config = dict(
    n_layer=14,
    d_model=224,
    n_head=4,
    n_kv_head=4,
    head_dim=64,
    d_mlp=896,
    vocab_size=2000,
    activation='geglu',
    norm='layernorm',
    norm_place='pre',
    norm_eps=1e-05,
    positions='learned',
    qk_norm=False,
    attn_scale=0.125,
    bias='none',
    tie_embeddings=True,
    parallel_block=False,
    init='uniform',
    init_std_qkv=0.0334,
    init_std_o=0.0,
    init_std_up=0.0334,
    init_std_down=0.0,
    optimizer='muon_variant',
    lr=0.0118,
    lr_mult_qkv=0.4,
    lr_mult_o=2.0,
    beta1=0.93,
    lr_head=0.011,
    grad_clip=2.0,
    warmup_steps=200,
    schedule='cos',
    final_lr_fraction=0.0,
    batch_tokens=65536,
    seq_len=512,
    doc_mask=False,
    train_tokens=602200000,
    steps=9189,
    dataset='wikipedia_en',
)
MLP neurons of a small language model. Each row is named by its layer, matrix (gate and up: input weights) and neuron, and shows model dimensions 32-159. Each number is 500 + 40 x the weight over its row's rms, rounded and kept within 0 to 999. Numbers have three digits each. A neuron's up and down rows have the sign that makes its largest values positive.
After each neuron's rows, "fires on" lists the tokens most often at its 100 highest values on Wikipedia text that the model never trained on; "fires in" lists the words (lower case) most often at its 100 highest values on Wikipedia text that the model never trained on. A number after a token or word is its count.

L11.gate50:537512516443533474544533557529523479573470459515582464515478515510528473560501534433520416433476403510480417444576569515479456509453404449474502522512556507449515421571495452509509476535449521493450503478459484439480516603585503490476551555532487522538541441545481515524517470520456477474469519476492496488539516538521471551506485498474474546572467493431532473459558534485522485509486
L11.up50:490472506495551502465480497478495445438500470506447406541421557499513549525478485429551437551462482512485451563490573547517512503475526533436519558564548490519475569520499460430510546545513506474516498501421506479428468491525436529442523528453497489488433508512513513538456484538457444518422552501474528510495509494493545560535416532556486461536434473464474591498505582489533537494444
fires on: " of" 26, " about" 22, " over" 12, " than" 10, " time" 5, "in" 5
fires in: "of" 26, "about" 24, "than" 10, "overall" 5, "time" 5, "over" 5

L10.gate598:480465480575466479515441537449521496533513501470565494441490460557484496524475491589506458519526526521492490527498501559484492541576479464534423511455481469461455488519472587518448549502497577488483539572475445534434501483524418530482526516513518448504436607528584532432489522578549486500426539517585546511495554510504428493512576518486481527499446486416478539529471458404516421458530
L10.up598:491471473526520570505425553459558525579455510618523502520560476515465478467462526458485480422491509504482490471511409553515585519522527514509418559465447548459532529442474508458548501495523511466496537553517547389440503483515431511532502458533513458512525503471570573494504522494548466526478494436537485512441481528500426568485465496464451490441523482505456561523464439512483501445484
fires on: " on" 79, "On" 14, " On" 7
fires in: "on" 94, "once" 5

L2.gate354:484536540456461513488512467533513561514499528504523552553459493562424491508455504568481491509528577545460519542591477486511437491510479570520567469502441455539539520437561570488566427472488511566518467496490490563417474526471534510432490486561433464447458483515524480557501484574504469485500541528541404515488524559546552495495457474456522428526439491471557568520472476486518555464470
L2.up354:555463529410531487511504497487525439459553519559464449461476516499535478426468490579538508549520560488504543459499539483502448510546467519471479455506437492549489542483525496471440497489587492505494506498519550453491546511423554507465481408505515527454486573495484452566603493541542527498515480457462491545480486575374558576520495527528505465470556497517454523518434453531457463510478
fires on: " team" 36, " a" 8, "ley" 8, " fl" 8, " group" 5, " d" 5
fires in: "team" 33, "group" 5, "a" 4, "teams" 4, "flag" 4

L6.gate691:532516487463468519505508525524436552574500473497579433502498504494497556495596492556514509497509561517518428505545497463482471559529518411482462484416519536506514512519507529476519496459522439503511507420484471496453551478483529494529547496569617531492506454497508562585529526503497497547482446459561465499531544462544517487455512536523545532466509511520544499558512488519505440495570
L6.up691:468454566430487496462568510469510518531570505515496477475434466472468477530524496426513458542542517490500443500475499467486435540552499503498476495471424491453530453425550550472530438551499493510493487430521498469567517547463512508515587460518506545559567529475479472518523487465450449509469508572413533471571475512443482533436484585447523526476519476453513402454486434460488497473521
fires on: "le" 17, " of" 16, "ent" 10, "al" 9, "ious" 9, "i" 8
fires in: "of" 16, "multiple" 12, "different" 10, "various" 9, "additional" 6

L6.gate854:489471533528453495575530636482520503477590464496576456503526480519477484487550424531534484518506510573542460533509516510454439512465566552530501403455511500567460461499532470553425505520474506509500580481590502494535524508458526581525550499505533559537535516483448472527479532457501510468470507466482557549474472538484429484421430420469521502479501459547483539520504482503455572500482
L6.up854:489492499437512488549420537523561455429603554506527507438491445407506518478558488494598529522509458487507510463494470537464487481543443514496518461453504587522435436457519513564476462510525464494461552528545477516456514573478511494489611442613493505546462446482530476474469552520540549521400572537465513535509524540513494519507528479439425509518520545502403509458491521485462401438525
fires on: "ious" 12, " same" 11, "ent" 9, " his" 9, "ire" 8, "ant" 8
fires in: "various" 11, "same" 11, "different" 9, "his" 9, "entire" 7, "some" 6

L2.gate177:483432553450606443553492461530526509568535570480538482530471597529536488531484544457442503536512555516577529510507522448461464497527574517490493500444471571519507423508506476456507522435496461487505483545468498456463422517482575469526515484515533456499420402466513459444483474528509463556499566528532451532521521458537528454501423558457528541396435535542545530510493518482536570447504
L2.up177:503424451512459434563509410445548551481538495508519561519485549507475520498550545499435544522507457502479426501465500502531475452518508449514481476498556502482493467418461475430462603537497566543464439445485546474447443507464537517506472510523512440543494465549546488550464544517532463477457530479479535510483498510489499449504453470396478571490502490469469493477496484546577502482527
fires on: " since" 16, " by" 12, " but" 11, "fter" 7, " after" 7
fires in: "since" 17, "after" 13, "by" 12, "but" 10, "before" 7, "between" 7

L2.gate139:410507514521556517478607528527445521515526486453476514509482469550470496515459506475491557478495523527511489516550611466487466461507454539447546426506525507477507402526407537480474487483504551546533499481500511464516498471530529507526490455578499474521450483476476509548518467619467481521474550476462514555481424492490544537461539441468502509539526458534470539602434437423550490471494
L2.up139:492486509545427506503482512537509546435521452517517420556584503537462503551458536463564504521445490434444529510476441510535480447498494477504472504443529532500480538459493492476507528561432484494538467496494552563537506471445600455506544446492448471540500490537539463520514559573438534506429444418458538462490440462514443529477510553528517481502523580476516558517501463476561519533453
fires on: " his" 45, " the" 31, " its" 18
fires in: "his" 45, "the" 31, "its" 17

L3.gate483:500537447474513498504503486525497556542533578434534544490513542512497472558472499480478537492516489499490507503519525477457461495496453562554522538482473483470527448503435491464560547494489522479456524506497445501491507464519551414542486511460528489476367461483441510431484476471464414485452503494542514483605458468519517515488513554418560501443496556468500548515495517396479533453515
L3.up483:620544457449510421516488513503504487502464574559463534546472437525569409519514429430506561450465391490529471489447488596489525420564479514500495492495539417549539585481502495487536513504500455489517476502472491508504525493474503503472517440498552505457541469518555529404516510526510452482557485522509504449478469545478524465566481532569525536528486501424461544521567449472471459489533
fires on: "ital" 16, " home" 13, " educ" 13, "lege" 12, "ear" 12, "augh" 11
fires in: "home" 13, "college" 12, "year" 11, "daughter" 10, "digital" 8, "hospital" 7

L2.gate765:403482529500499548567445513479524489490546476561563591512487569477464474432446578461509497474519595529501520513500517482549478514520535516499470480400422452508489496495543497537536544439498555510478418567450549464536465538457493478531506410501506497549513424505481472483521428575512529533475518485517507479542564491516521527517470488479493444570474523565463533452457536473549542427509
L2.up765:510517546509514460463558472535519508426530560479486507447471562497490436445451464507497532517529475471586489470535433435524547494499610569522461547517547514512521506432506479549504467460448444510572505503522557501530412450504475495587504479489525536498476488464552536512550536545587464507476466532514501419534519509513509379504433491453462488529496493546557519482487538427451468425538
fires on: " In" 52, " such" 22, " As" 14, " same" 6
fires in: "in" 45, "such" 23, "as" 9, "same" 6

L3.gate782:477543522488546515501477524556480591485503516499534435443440528510494571505517498482442503459477522523425492509504459548535504494613468436566567474469428566526432514564510512464474545519553438521522458484519546445505521433471564498575493479481421469486487491545559486519530495504573551494528446453536537470541552537494576484415455446508450536547542546488538520514457556471446561479554
L3.up782:501594546506556531447508474498500505498507484549473495463436470531469545494561478529449533462548486495441399502516482515541563510531488451608446496471507491552522487484467541497506488477498468506491482482492554463500547504493559520544538495527440426476498470497540489541509474543536535497522503486541470425547501513515554485444410483456470466505476517529532505497475519472452532473561
fires on: " a" 93, " A" 7
fires in: "a" 80

L3.gate54:509523483403471463553496475440502462515553526497514558526464495537465527466555539487469513494524552482538509504488522525458564500545496514492574459498491554529487473439426488557502485491519535545550509584510523478496421485541496520495486447561485445511463476442566525449528474533537456511502505531476396397492475475445606523477500480528510498465491465459473441543459519495472546475473
L3.up54:523595480514609507496521480501531418462524498445500503531407467529503527531551466478449540469459538433468495437508476482535530493494510477494503489502437554470549486442484511531487499553408497542550509497507523495493486492554612555593517463512545451485500494553534509504485532556514489529471500464509411405460537466437488535489542485461464463499548500432528529603462498516445558548550
fires on: " in" 46, " In" 34, "In" 20
fires in: "in" 75

L2.gate223:543512484423445437538461497539461476524547492461502513533490479519528510555498484545521480493514573456467512477540537454439574485484522486479513490476556449537484478467432455446576447487549591508542489511469452471431483520506503463468493530531508492461504587505530517411424468589518573498524500442509487543508449548542519557542539425494477575464537461537530505501461512482501447496482
L2.up223:418500474572509470465524507541533513486440475581569495508514486522476581529446464456500478528496478457453500469446551499527536534557429469455483548538486497518498457532501490498521421501504485525423462551504537496479487491497462534585482496498477569478531521514492484482550579551484555465480517521502528474475498457497410503549483511633540462513526494518536482545463430474390500443522
fires on: " which" 96
fires in: "which" 96

L2.gate771:500519498431412474467473557482548537515486534531507606543549504493515548496550452465518505510462452498478489571495487589485429522440515507550491484497534485528533424447488474488525475511506501434496500529488485432514506570450528459477546528462498524441486480513479454501505435513474504428488508469532479505521497552637497503534477503541528498539545527531503511541520423499525478514461
L2.up771:504450537441487471528480529450533537467534542500551540493563491570463543532529484449533414537514514477490467541507591521518474530471481488589462514537519544466505466444557593488523523513476527537492515495527558463557482453524473446500569530504434480463497487569521461448508522470484515461501484481534485423481509478529485473535565479485434456547536537544501545436490518500573403483454
fires on: " them" 22, " well" 21, " women" 12, "ks" 11, "ience" 6, " more" 5
fires in: "well" 20, "them" 16, "women" 12, "more" 5

L3.gate591:436491511557516456469531494519554507488560485508471473500526492488511586452519536479559560429494549533490507548447490535454489518520404535443543512441479499494560477584511464478474465523569444526473432493498470446514566503560571535596513484576410443510515473595422497488447538498464487556546536458492525478566463544438469566559490493493536479506543517508480486531539501477542492525425
L3.up591:478421549496468512530602550526467545521529486505535477585521487504506491484452452484520492490538561494546506539531452544429548505470470503519493489497445486478565496490502538507525515520488549486555485533489438433563542502544559497563543477499464477491513443533491468499476613460453508526521550458506459543590524526461390484530440500514586470562512515513497481451472491419525469537431
fires on: " their" 33, " fin" 21, " sec" 13, " success" 10, " his" 7, " Sec" 5
fires in: "their" 33, "financial" 10, "finished" 7, "his" 7, "secret" 5, "success" 5

L10.gate543:507496475468507552481470540544505463574516486562565457530452486571514440422469508485525510477558444463532484521534551493500470551443495454495486456477504541452537527431410479429506522497496445484484493486504458520484482523470462559501504520516436415492522522521477461523542505540497528495466456494471418512505492487508517446436482494483517469473538552536605501469460483492453515455385
L10.up543:462570518519535429540552460429517474453487445572478550439495486501514528383529552503547515470476489507425573556532512491488448450490547473482479513444508565501422401504463539470513515551473534509485501578476486544520539524551476485482464509493551492511555556489485535541522523495536546498517480519547505500551542532605521455497515462532417517480517483521439514494468468594397469451473
fires on: " the" 40, " The" 16, "se" 11, " this" 8, " following" 7
fires in: "the" 54, "these" 17, "this" 8, "following" 7, "that" 7

L5.gate12:503488473569524494503507468527512484513589476471488569453489429527510492449502516510562556440479469513457453403498471479448438487570530506532535501533421466479538426549513397511512535460540508519510461537494505451501492522469558492465443478565528471530505508546483423491520475439478497513475504470630471445519548521483483477517495497511503470530577514450508517481482442491350544562523
L5.up12:496552530492493534468495536511405505554571472449484493492462461566562514571472508498506479482499552516516472509491506486514493499529546434506435428511446493431455493520502536453512482506410514551549424453481501470557501508578464429537473501517445489444483492472444469489471477469488535453522498541487505439407523522509500518474493499528549424542571552557422452505426476518464552486513
fires on: "te" 20, "born" 10, "arly" 9, "at" 8, " Born" 7, "ersonal" 7
fires in: "born" 18, "early" 9, "monte" 8, "personal" 7, "details" 6, "based" 6

L10.gate15:504557558473496502496467491565570481521531468490485505497484512534525501453520413476472539420571504455455521532461506513554463485452498531439486579530524417487480482506563498484458426585538566528575506534492497501481457482478540516547480514521509539512494523556514478496469414516486505591520505389488461517462535566524498611493428488541415464447466561431535483500464533507487473544432
L10.up15:513497538399542530511543525450529438525491534518492449499433387568475534565520532512441504493530485510518486535503521488520462452468507453519440493507469520476484522524507506579569448507495481455433432400513617525550541486485580545498491496485438561595451438487491474503506500504496542518577502566428509484522541533528497490483534452526482520443510506526477504490558530494478535522558
fires on: " a" 80, " of" 9
fires in: "a" 78, "of" 9

L2.gate656:444476376502462527491484524503494527509533436477469524501472546528635522559578517492494515509501451505576466537493494565541460532521500493494481513472495458527545517467502547445488484582548472472521442490435533469538489467485595449588485471482558492481509491480427596462435565501519500536522514460513491518494453477516383489558447478566490524467499457471496588558512511483535525546478
L2.up656:478495451453547570491527495519393528504508497462457446467419576540525474540510526450493449621512477497565523460494476544592434561505554510501500391473511535461461542488503496426501512528565533511437499453443489382511524437498495511528506481496525492497501569474508574487515493470472470569486487425528451471536484459527488519495464449547440537495430473503478581526498497568558544512517
fires on: " also" 35, " then" 28, "ff" 13, " now" 11, " served" 4, " former" 4
fires in: "also" 35, "then" 28, "now" 11, "affairs" 6, "affiliated" 4, "served" 4

L2.gate730:513518554488523524459551483550527536602504492535477537562500465508529532393531506487405536503518588458483494533471492478554446528562502471514480483519537486544459482497558500456504484541534590476530488468531546484490487516449516495485403444507497505481424533542519511488469461504466484461444457480497476589514467480523516539490385548549498546547517482408504530475510406424469459506467
L2.up730:488487585442553429552449504478455510511447557508480509542468573554498538458494450496499484527489504535459514412469457504556489599527575489526487513445502496506501578489508462458532469483480526484481550475479473436562526471485547599506492431503430443436441560560523525469490460411469493500491493496430485535443519477508536473530615488554528493486479546485541485506476416492467535506539
fires on: " also" 52, " was" 15, " is" 15, " can" 9, " could" 4
fires in: "also" 52, "was" 15, "is" 15, "can" 9

L3.gate838:576486505531551535617499513483469491518453541453480525477504609537483465446501514487494541472494523500489498469565454546511477495475507468528470473485475519479534458526446507508507474591485481511515495490538444401487486499511517431475441489555497529485460491430466512443514593542472495466506503495536524491513522481487485489497510572564464477476544469572506539491486507509492511456567
L3.up838:579458524541558520528490522429494437509538470530494557480453517554520491483494563444453468509509472550517446467534466506473527408521552482533459528510443433535473435453506517484525487571414488467464426517452507453486506391519494532496489503594401488506537517448479434513473555522532495509505489566521459530532520526522536490537428479466434522529496521471416497498526517513414462504514
fires on: " life" 20, " born" 20, "ersonal" 19, "arly" 9, "ography" 6, " Born" 6
fires in: "born" 26, "life" 21, "personal" 16, "early" 9, "biography" 5, "family" 4

L5.gate236:487467460417544516478561463503482567590474515559475551506467524458542505503493513566539490501432487511484500510591478490500485430445459459531452494451484530485494519560553512510453487541479523504496478509461536505519495550542533443459513517469480432500407523480502508477513500558502539483489559507530392469527492507531519513514591486497434531597473525479543453471538365481505518516562
L5.up236:468489514500502523508476460498480518532392556412492516526446557490502564514543560487521558449403500537532507460529552481488410492536582434527438520438481497493534519561537529516483556565508487521476529422482517511546559542504450471511461504511502455431437521477410464538527436550524470459482558459522474535567485542538521475529484484505462518454535570442417431381438554451423513489550
fires on: " on" 66, "On" 18, " On" 15
fires in: "on" 95

L4.gate292:440487459531441571521534542558466505504545525537545664465468539490489532468530521485557603448524441515531454544564499455543524481519551476456511471488541493506514547502456498504471524532480543527512436503483489468500537542497528581525503517461415518537502521478460526434442478530512489508482540491512428483489521535479579493457492455528498437458527531562493475441552497387485505452501
L4.up292:520554483543532507446479422424559513464480531503471466407482527421516490464502524558556500522516511528587539559531443512611483537485544518515586476495395535471515534477481464537467439499499566513490561484459478500473486535472489515467494500530484507524486490464485524527462505475518487489480469434540440476528524472493455513437451529481457477507386434563469556534464543469466447454545
fires on: " this" 43, " same" 17, " such" 9, " following" 8, " these" 8, " that" 6
fires in: "this" 43, "same" 17, "such" 9, "following" 8, "these" 8, "that" 6

L11.gate477:570573477514479468474436589510508612485451485594435472561494490440474531506479493518566489441505520520564476468499464496509478506519526516508481498504537441515544439579476533553518484417551492475495522474447586458443480526459492545450500454546501493496495512599482506497568525525430486575502451492530505439486476483494515499480494546526459501440483471495440597525483531563486496433400
L11.up477:494475429494471498532436556520474460575483508517465481541442504564505536504503515506521451503503490476478466473528549530478429466439538445359518531504489446527491488567579479541516514546538532501474468483561585486485505556507490508547527549545578505484537519481479554583485549480442523461564548548396523515493546482355508502499492525495497549489450500501464472519591472433423540522445
fires on: " be" 18, " of" 13, " for" 13, " was" 12, " were" 8, " (" 4
fires in: "be" 18, "of" 13, "was" 12, "for" 10, "were" 8

L4.gate558:547476503463594491491470514545451543517479528448523478531477579476473520508515479519479546491572496523481428458486497566517527479445510460495490493407514496482558450484475560489550507443495508468524477484439513496467520448447528489498415492500467502450460476494563493491519472485500413462466530497587527510530549552564478488486532426543504565478498486462503445539497382422471536528575
L4.up558:461510473466566522526458423468495539520489518525497547431443542494530523515529546451519474596528463529474519466511503493519509544490515472473522481565454575454452588506472452498493460493575559544481434601454540474444516498512456552518547419463530493471496464490472517507424505487518500441528513540478495455516445439507539493460510521519480576540543606499529463557483474501486480545464
fires on: "als" 27, "ver" 11, "arn" 9, "ight" 6, "her" 5, "le" 5
fires in: "goals" 27, "earned" 7, "eight" 6, "ever" 5, "either" 5

L10.gate331:510518484460531469474521463479565467509512487498434555478458553456461473550457488536528519476421540483455504512465496515480527473461469469524546545531532409458471453607453460474485504480499492540517456527469473473480507484506441507499536515561501571447454466506485553475599501526483459527600496477484467518503497482553463570496506498526487543590511473492527500487556550485531433480598
L10.up331:536581497468550557452520491502495483545501483546469483495465526538489497523464508525493495532414527419445479533433518517480559456492444470474553440517466447498543515512433518536517510443444595479432507465436465430517472450503495564531505472479500494483540428564490516506511543527431457415484463445516547486510492552561509526473483392520595464541573467504493411573507539543534569584486
fires on: " in" 36, " over" 26, " con" 16, " of" 4, "ly" 4, " about" 4
fires in: "in" 35, "over" 10, "concluded" 5, "overall" 5, "of" 4, "about" 4

L3.gate401:421476552464519525514507496483569545528556502562498508542485543503470501612477522488449575527529510512488499436528526509440439499499529496535514463546455476413545443475514462508488519437550528498544530464493497470534467531513495474475450421553463436544504558565474467506526449510438550440496550472511559489540554446473490537440532473497482475498518509564479508535499387566437514491496
L3.up401:497554493575455505500473477574545559498445464521461508522482516507479531542502471539426532510514486498431532463570485481486514518565594465497465466511469479451499522553555536501462536535546542535516466530564515492553532485523507449580512557510405485587527553508500526461511519573488520527474571492495528422460501408492455474486432513507462556522430528518546474557471498498431459466455
fires on: " where" 29, " who" 19, " term" 13, " wh" 12, " which" 7, " from" 6
fires in: "where" 28, "who" 19, "term" 11, "which" 7, "from" 6, "whom" 5

L2.gate433:517537499481470593535529506424497491464524498454523514503515529555499457514518482427411572482533469504492445551537491430516448508394500532572514406485495450466517514503496539517527541514437520488501434536503529505515531464544472438513408472531436452518470520517521537474510437501444517527559467503578471461503443534505531561492530515500465572512483454458477505504439465557512542536552
L2.up433:494484508460500574539520490565499516427533474479568474466470453558516556504539461483449474456478563504546468465479455441505481548382457485531522474503480469489514537514501575459544529425557493553508524522428579511501472428472527422487464467471538492503504504500446567525544497551492497470564491562545532389479536453470477530467462529580467533506475590469527514553526538521463398521528
fires on: " Comm" 46, " comm" 25, "ield" 24
fires in: "field" 20, "committee" 10, "command" 9, "commission" 8, "commander" 5, "commissioner" 5

L10.gate730:518490442480524525517472556409503457515518511474502498443569572535497502514453432467507538558464456538523512502497590538583386582526507497481515519502474536488507464472477524512487446509515500512494495488466463496398485491496484522507458530506517492452535495517528525523508488495542552500542466477548597478494480490501527468471535519504491503556494481533434590487540461514511466441546
L10.up730:429494452447509485474511495457501481547525516483447456471510542494446559515464497487477480534460540458498529502426506501544496544491480551410453514521484513465491460472526562470472453485488543538514549510396526510496546557476514472478494527457483492488536433456472554487516464570496457513476546453521474437465462475510463522550458543455568495550554505535437597486462568505481534461544
fires on: " in" 38, " S" 6, " on" 6, " U" 4, " cent" 4, " to" 4
fires in: "in" 37, "on" 6, "central" 4, "to" 4

L10.gate713:456592472544503463484519549469478566540429474497440516472479625500460512451526461509543513497547480438392492520434510462546576460465481453505553440465479476536537477480534531545515551467548493505538590531509530514510418484478476538431498447472453496517458497450529556496559450508454424538498455568478506450483551538490504496476495556525488472534462523462504461548512585532474461526416
L10.up713:555567461526464502499465495460512402530560498507551489495451580475504455547501525521548529408443450525489475484456584441484459479473506514511530498515464480518613448531485468475483493487491511521523535526498553521537541491522540497460457456523508521486435531464492511486527508549471490547429459470491491541542506478509390522430522542438515515475416570527553422443435468518490542457457
fires on: " in" 38, " of" 17, " are" 4, " f" 4
fires in: "in" 37, "of" 16, "are" 4

L3.gate888:477547467540582584518540488495559586547477469539471511501460517550490457461475409483560510520473478554483486523520483507535494563444502453494534489510472516508464472476565530476522416523501447406489462505441530453487451497462554477468488506529516499464526473524518502470485490512401400489551499452487441483494543531509455474510514519504510551507475470438530491509548515452538448462396
L3.up888:391519505553567471485517482473502529530526505505530472531473479546525460580476528487504478546547548515514530496456452468528463506455515534470574509448468438466486529480457476456506483487474448523448519560599493476535493555471524540486524479473547551440484478467541508449481448455443444520508476516466485470434361540521547511567495472509509594498487457570521538498498500529577470488495
fires on: "ust" 23, " served" 15, "oin" 15, " rem" 12, " also" 6, "in" 6
fires in: "served" 15, "appointed" 13, "just" 12, "also" 6, "justice" 6, "remained" 6

L4.gate583:482551525490486481458471478524556457522474452548493455510487407492487515466532505462458504565512525544444491549495502519479518558564528475503508487421551494496511555502507443485499478480566483498521438462483527440506512474378502538443458477515462440514490601479505504498552435588452485505534464391460493560490534516483509490434480602420463535486450530523546427404503437548516533501504
L4.up583:506525534494536453533483546505495430577539513502423434471501558541465514463541518534514493441533535469475575520578462487504556473549571467468479546525515475502514524514585473485524418497502473489481475533550558492523467521413512514498494441502457486501536485516519501472553417443469461467586465499471481447411576488502511583468493568416466443455506469461552498534469516513586492465579
fires on: " is" 32, " was" 23, "ass" 10, "any" 4
fires in: "is" 32, "was" 23, "many" 4, "mass" 4

L10.gate445:501517511516453490494494480503508506531518460497481420453494481482485497464483457534500515422536447494426510517471562499513606545542449536535525557503497452512453489525532441482507518512525474526549454492458556458502499497530486455513539517567471570451491521457483524459534479473480444508589496454580493492481494457504503471463482540559445503495537466526585435470495523544492479460518
L10.up445:485571531526462532450440510494490530488509409549551473556506558489517513511466452472493483507474531498569443493471550515478498460447472562474553533506485490500540510565501491526495472490524461489522494541486492437506575546480470562487488537470523427491546517518460601477547500442548527485516491492464604561503411564510435472422497477502512553436529490484512559515442495517536508456441
fires on: " an" 87, " Soc" 4
fires in: "an" 66, "another" 4

L5.gate310:533475461446508486402495522550467529467512501464491563434498607497480544531547521459486488466492510528455464528483501507542505493496558593525486493524514542491466408536485490536467441463472559454498502536511487510520549498444478527601437487443459483539520567485478498486559482484458392467438513474569519489511490483537503545483483529444504546478479533516533462497552479495456542515503
L5.up310:551498482495574450510480468473554545470525495456503455414410549433511564554521507473590521523458480542449425478512453523499513538520448500465509496549522453451499428500451492474539436547515469535515497463505499478515555494511487507468517495486440569429571508416489546539483515489439534492496438534457487548448484498498447461444514596560512550534540535469481455491521496446516522508438
fires on: " well" 22, " have" 11, "arn" 9, "ight" 8, "ine" 7
fires in: "well" 22, "have" 11, "earned" 7, "eight" 7, "one" 5, "nine" 4

L10.gate520:520420496474513519504448480492486569454514448498438507430553534458525578516423539492585508547539492499411520542430460484475473521462507529492439512470533442444544448509535490490530522471448487456479491543526501487475526441505491497525477490479493466540477530581546504464527478519545503510486536429528509482426483514475471556482521548512483497455490563453500505544576476494487509470555
L10.up520:508484483504519529468555559566489511563471512568502520524461460523515490556528499458455523493614488484473532438441503493498483468459533506540522518507492469455533489495528491491577510497447506477520424483481420476500543556431466509555561496530556487577517480506457496486512359528502541554499534501501521537451468564401479526467482514565445538399454468521435492574461490456471537480523
fires on: " to" 42, "fter" 7, " of" 5, " for" 5, " began" 5, " after" 5
fires in: "to" 42, "after" 10, "of" 5, "for" 5, "began" 5

L4.gate247:550508502466454510535557472477509444561467507455524490540521493479478457531542457491509477500521500516494525523434486444420539543450462535534440452564490507550526466497438472524537566548446498488562378518441517505583423533532516410511471474512476532560557466524516517504453453538490515496409501490494497531492477475541544501533613499468495505445530543475463510462542516498506551545563
L4.up247:532517455550504480531488495518529412475483465540510458517520492486456504530498512579500485537508515519459507465462532475476545568500565492469477511555524464509522455497452448539476525489420554495458480589517532552565480579467482461492547566534431526532512529517566541447444482488475457482441464493442581497475522418579534519536472515550507472502455470484452529490511517512469454529542
fires on: " that" 42, " who" 29, " which" 9, " than" 5
fires in: "that" 42, "who" 28, "which" 9, "than" 5

L10.gate407:490561510520433420508533474505510455544577496503485474536482509433536534436489451466462540451454497471460478469501547532506552527512485564542490478464433472575463457499493596519478430529472455480525441494487570373515508513453427495552458515491531551409538434529495565428473523511528513514530529520480499500444539494473507492482515548534477479488499493519577502512497487518490509493548
L10.up407:437515516489500533474507525504428506516562461502527413530507445451533509498469496521500544453454473517534500486518519452486486542577497554524577446464513441498522528507487543487470452485486436458524516491518534536519465478457575405498497511515475427518548557529528541468517533513459551496578464515489487511453534519482553483468552449571465479472464530480572517442457465455489587537567
fires on: " an" 93
fires in: "an" 82

L2.gate537:466541495529470531517480486472553519511520453506497492432524518537494551481494563541437533464518363516512430521487547466553543456526507539500486482583469518531531450533538578584467508535467474469590444489487454447460519505502483470573370538509497537467468469482457516470469447467504486455464499399490522441452490499543477507444532505468516561473499467481551453454475490523556564444447
L2.up537:413526503533522537486499481505523496524520468533525558504517476437437534468464488535452535431486506534443429415451518442491533451558462519521409514497463474524476477537515574564491457493528501427447469527438514479433460500462482494543458454481505493446529556514493556541512477448509498511519422441511506421566542535473545481493454498461473481506544515490536529544513482497512531438519
fires on: " an" 96, " An" 4
fires in: "an" 72, "another" 6

L2.gate630:490536539458514507495488533521523458559582456516470464470500467501524523522517428511564506477483604478521494574500445509531529516429508540480487510523514589451474504476400481499490513538494464509478471520469469482544474486516494529473580515474550537556472500554525476520494521536443529500505502513504513469524483447515511524439458542487456543530456470552481475536554435441578499526447
L2.up630:616551473474526443530461490422493540487439482520559501541496525496473473472431452443512515461548465434489538543475496494556434594454528483476459468501587515505418511522533477492557592510532549479489459472489504518534503439506474525430514441517434532571500478467552556490489528557548486515485506552490498454492454499423498549521462550439559483518475512457493533531481539486497534546491
fires on: " most" 33, " all" 28, " many" 23, " both" 6, " var" 5
fires in: "most" 28, "many" 23, "all" 22, "both" 6, "mostly" 5, "various" 5

L6.gate316:480537452440562499458509564451520467484496492494489509479495533525504519469505510564531534488521513564425506507399527506483512517503441561496523553561542490568486467481573444515490435493513468504460506523555525460550518513565517492461504521485475507476452475487381485559513553563498567501495554468512497490476472468464631616559518496544478585472474506481530505493458452499536499502444
L6.up316:526474480456463485561460459422530474544548557498578504509465553478527517494516537415457471488504475495535433565510538457559459502555518453506495516522539534510561454510489482484519485522391496468466494467473518521514510471444527525517462550502532615523511497436479481443482496485473526453456505501568614528551586580487556561466479448506491528504445477432544498455452544509509550461557
fires on: " on" 47, "ept" 4, "pt" 4, " organ" 4
fires in: "on" 46, "reception" 4

L4.gate782:441528485488525454526562511543526511500501533501515559442437519516496491458563487500484508470565434492452433440567458472435444543545500537553591529456589512514458501491507564513537530540494531418489467566449497512493480482566483441522570481442438439518500444512510510428464417494445536538479525496505547482570506495529564524437575458536578568456558497507547541488564486510448524499548
L4.up782:431499519511538505468562536400391498463552463449519524468484458573525535528539463565482494444437450503562524539476467523413460508493471508488498484487484455507469520470472514502516595496511563504468457502424487519508490517506509516483480527468529495525568527535462504527502552446448506497458570522514535459479486545411466502525515524448604545552521488541499438450509467497550525479566
fires on: "ag" 19, "ant" 13, "is" 12, "an" 9, "ph" 8
fires in: "francisco" 10, "illinois" 10, "michigan" 9, "atlantic" 8, "philadelphia" 8, "carolina" 5